Weights of a small transformer language model.
Training: 544M tokens, 8307 steps.
MLP neurons of a small language model. Each row is named by its layer, matrix (down: output weights) and neuron, and shows model dimensions 240-367. Each number is 200 + 40 x the weight over its row's rms, rounded and kept within 0 to 999.
After each neuron's rows, "fires before" lists the tokens most often just after its 100 highest values on Wikipedia text that the model never trained on.

L4.down756,256,197,178,169,164,217,219,188,142,178,177,277,168,167,212,221,173,236,154,127,193,215,260,231,236,182,173,198,265,191,158,238,191,175,147,160,162,243,177,189,132,252,233,182,214,215,87,147,180,175,216,149,160,250,117,160,199,246,273,115,200,224,249,224,221,279,235,212,144,202,122,130,254,198,278,195,252,193,170,205,168,182,162,194,197,277,254,169,249,151,232,224,179,207,181,205,187,209,151,131,180,151,175,188,199,281,183,170,160,288,179,266,152,180,158,223,199,196,168,139,253,261,175,175,164,184,232,248
fires before: " to", "ing", " of", "ed", ","

L4.down865,251,164,216,185,215,162,191,232,154,213,201,178,156,230,180,211,236,182,290,226,146,234,181,148,199,206,233,165,176,239,180,228,175,194,177,190,186,180,229,230,180,210,198,231,248,199,223,265,159,180,188,228,231,185,209,177,202,170,183,198,287,151,208,194,171,195,175,258,154,115,226,217,160,135,232,173,175,164,187,169,261,164,154,210,222,160,219,163,137,147,336,237,236,220,136,137,199,160,135,212,250,202,190,197,215,197,182,200,211,198,147,203,188,184,237,202,215,302,230,182,168,136,196,181,217,152,201,187
fires before: "\n"

L4.down102,221,205,213,227,217,225,151,256,151,195,274,253,240,174,281,141,201,249,195,116,241,151,221,220,226,274,111,221,180,227,268,189,227,217,133,236,264,140,195,198,209,289,176,219,184,223,203,234,167,192,189,269,176,167,141,216,208,237,184,197,208,163,273,192,233,216,228,167,164,216,154,167,256,180,173,184,172,255,272,224,219,148,152,125,216,135,177,259,176,212,256,210,214,242,214,248,206,170,162,216,169,212,222,221,228,189,184,258,145,221,120,211,200,158,154,211,221,176,139,191,236,139,154,262,177,179,215,194
fires before: "\n", "-"

L4.down1178,204,172,185,204,218,187,136,174,200,168,207,222,185,224,273,210,220,241,110,199,173,204,277,225,233,230,318,210,168,182,259,158,199,208,185,153,254,242,175,201,193,176,209,259,205,229,178,166,179,230,270,236,193,254,266,234,258,186,159,167,192,157,223,173,215,185,150,178,200,221,269,269,267,139,239,211,232,156,197,181,216,258,152,201,188,194,208,265,208,189,235,183,247,202,213,214,214,218,226,175,220,340,182,109,158,253,138,144,128,228,190,162,171,199,186,179,181,209,214,178,165,225,191,229,177,220,207,150
fires before: "\n", "-", " ", " The", " He", " She"

L4.down937,169,154,183,211,178,232,271,205,158,155,188,145,227,182,241,202,179,242,211,201,269,168,223,173,255,220,221,160,228,217,132,241,202,145,163,182,207,141,261,161,162,243,186,237,255,158,193,193,154,118,319,178,252,229,127,202,253,244,203,176,195,190,238,232,123,196,163,153,212,164,229,194,223,219,264,214,154,240,154,191,229,296,186,267,241,145,233,121,181,214,264,164,242,196,252,214,171,256,223,180,205,268,235,147,183,271,166,119,195,230,187,270,195,187,182,185,164,185,228,183,181,196,236,265,184,275,124,238
fires before: "\n", "-", " "

L4.down1185,231,184,223,199,212,217,101,253,178,167,180,149,208,155,259,217,212,234,182,201,231,238,232,236,272,212,222,236,142,219,233,211,173,229,210,177,229,240,220,207,171,163,204,201,188,185,220,162,196,152,163,271,208,238,226,196,241,168,184,235,274,201,250,233,245,178,245,268,190,203,180,194,218,303,185,199,261,243,280,187,198,150,112,173,235,261,236,244,185,242,146,215,160,82,163,214,199,172,204,232,199,238,182,235,158,169,166,146,184,245,198,187,241,180,149,232,161,247,179,164,142,232,273,159,178,191,277,192
fires before: "\n"

L4.down1124,172,174,251,199,194,212,170,99,279,190,236,161,291,243,289,199,169,170,179,259,224,218,285,228,189,187,252,228,212,234,194,190,222,206,182,204,174,154,198,293,135,211,159,252,193,166,243,123,273,198,243,107,195,145,176,194,202,203,181,154,269,227,239,287,194,257,179,175,202,217,209,201,202,216,206,176,191,220,176,175,141,292,174,229,232,227,187,201,192,162,192,238,216,200,135,216,207,262,139,262,211,224,209,171,144,175,262,215,249,174,195,199,211,108,146,133,179,189,254,141,277,171,151,231,156,186,213,215
fires before: "\n", "-"

L4.down1366,139,247,163,260,103,205,199,202,184,279,209,196,215,273,163,134,176,144,185,143,263,172,223,244,102,151,254,220,209,176,208,204,222,233,187,218,229,206,167,260,187,282,247,174,158,225,124,179,233,232,232,185,211,171,211,226,183,151,220,177,182,203,217,117,238,256,230,181,174,191,239,211,195,164,219,136,234,153,158,184,195,258,221,182,196,259,141,265,171,189,130,211,238,203,162,214,218,128,170,204,194,179,197,183,239,243,240,189,155,142,250,196,159,218,166,255,193,176,168,215,145,187,182,196,202,246,221,171
fires before: " the", " which", " its", " it", " of"

L4.down373,216,210,212,199,194,179,187,247,216,234,192,206,125,159,215,241,189,213,198,216,174,198,159,142,246,130,135,130,129,173,186,204,176,193,155,204,230,234,211,169,216,164,176,205,163,261,174,224,262,116,209,230,203,184,303,146,229,246,200,236,203,215,247,159,191,187,140,144,204,171,160,231,150,213,202,202,220,223,232,253,275,213,191,210,235,137,205,243,263,248,206,226,265,212,214,234,209,250,188,241,195,194,189,259,152,143,152,221,201,204,225,171,257,228,242,179,152,205,184,197,131,223,140,197,175,212,187,228
fires before: " |", ".", "\"", ":", " ("

L4.down185,219,210,182,209,171,189,162,200,176,197,230,220,215,132,196,241,156,181,247,211,223,214,233,213,180,191,199,172,208,191,158,205,185,159,263,203,216,198,249,178,276,253,219,198,225,220,195,221,166,201,268,146,247,240,246,226,244,218,218,241,231,182,187,318,170,127,137,242,175,208,172,241,209,197,149,136,211,142,245,223,211,274,206,175,238,202,170,147,239,144,153,181,281,191,120,169,198,154,187,120,210,234,190,225,222,241,112,221,197,275,154,198,310,142,219,248,133,269,219,119,167,124,130,189,183,209,206,169
fires before: " |", " submarines", ".", " ("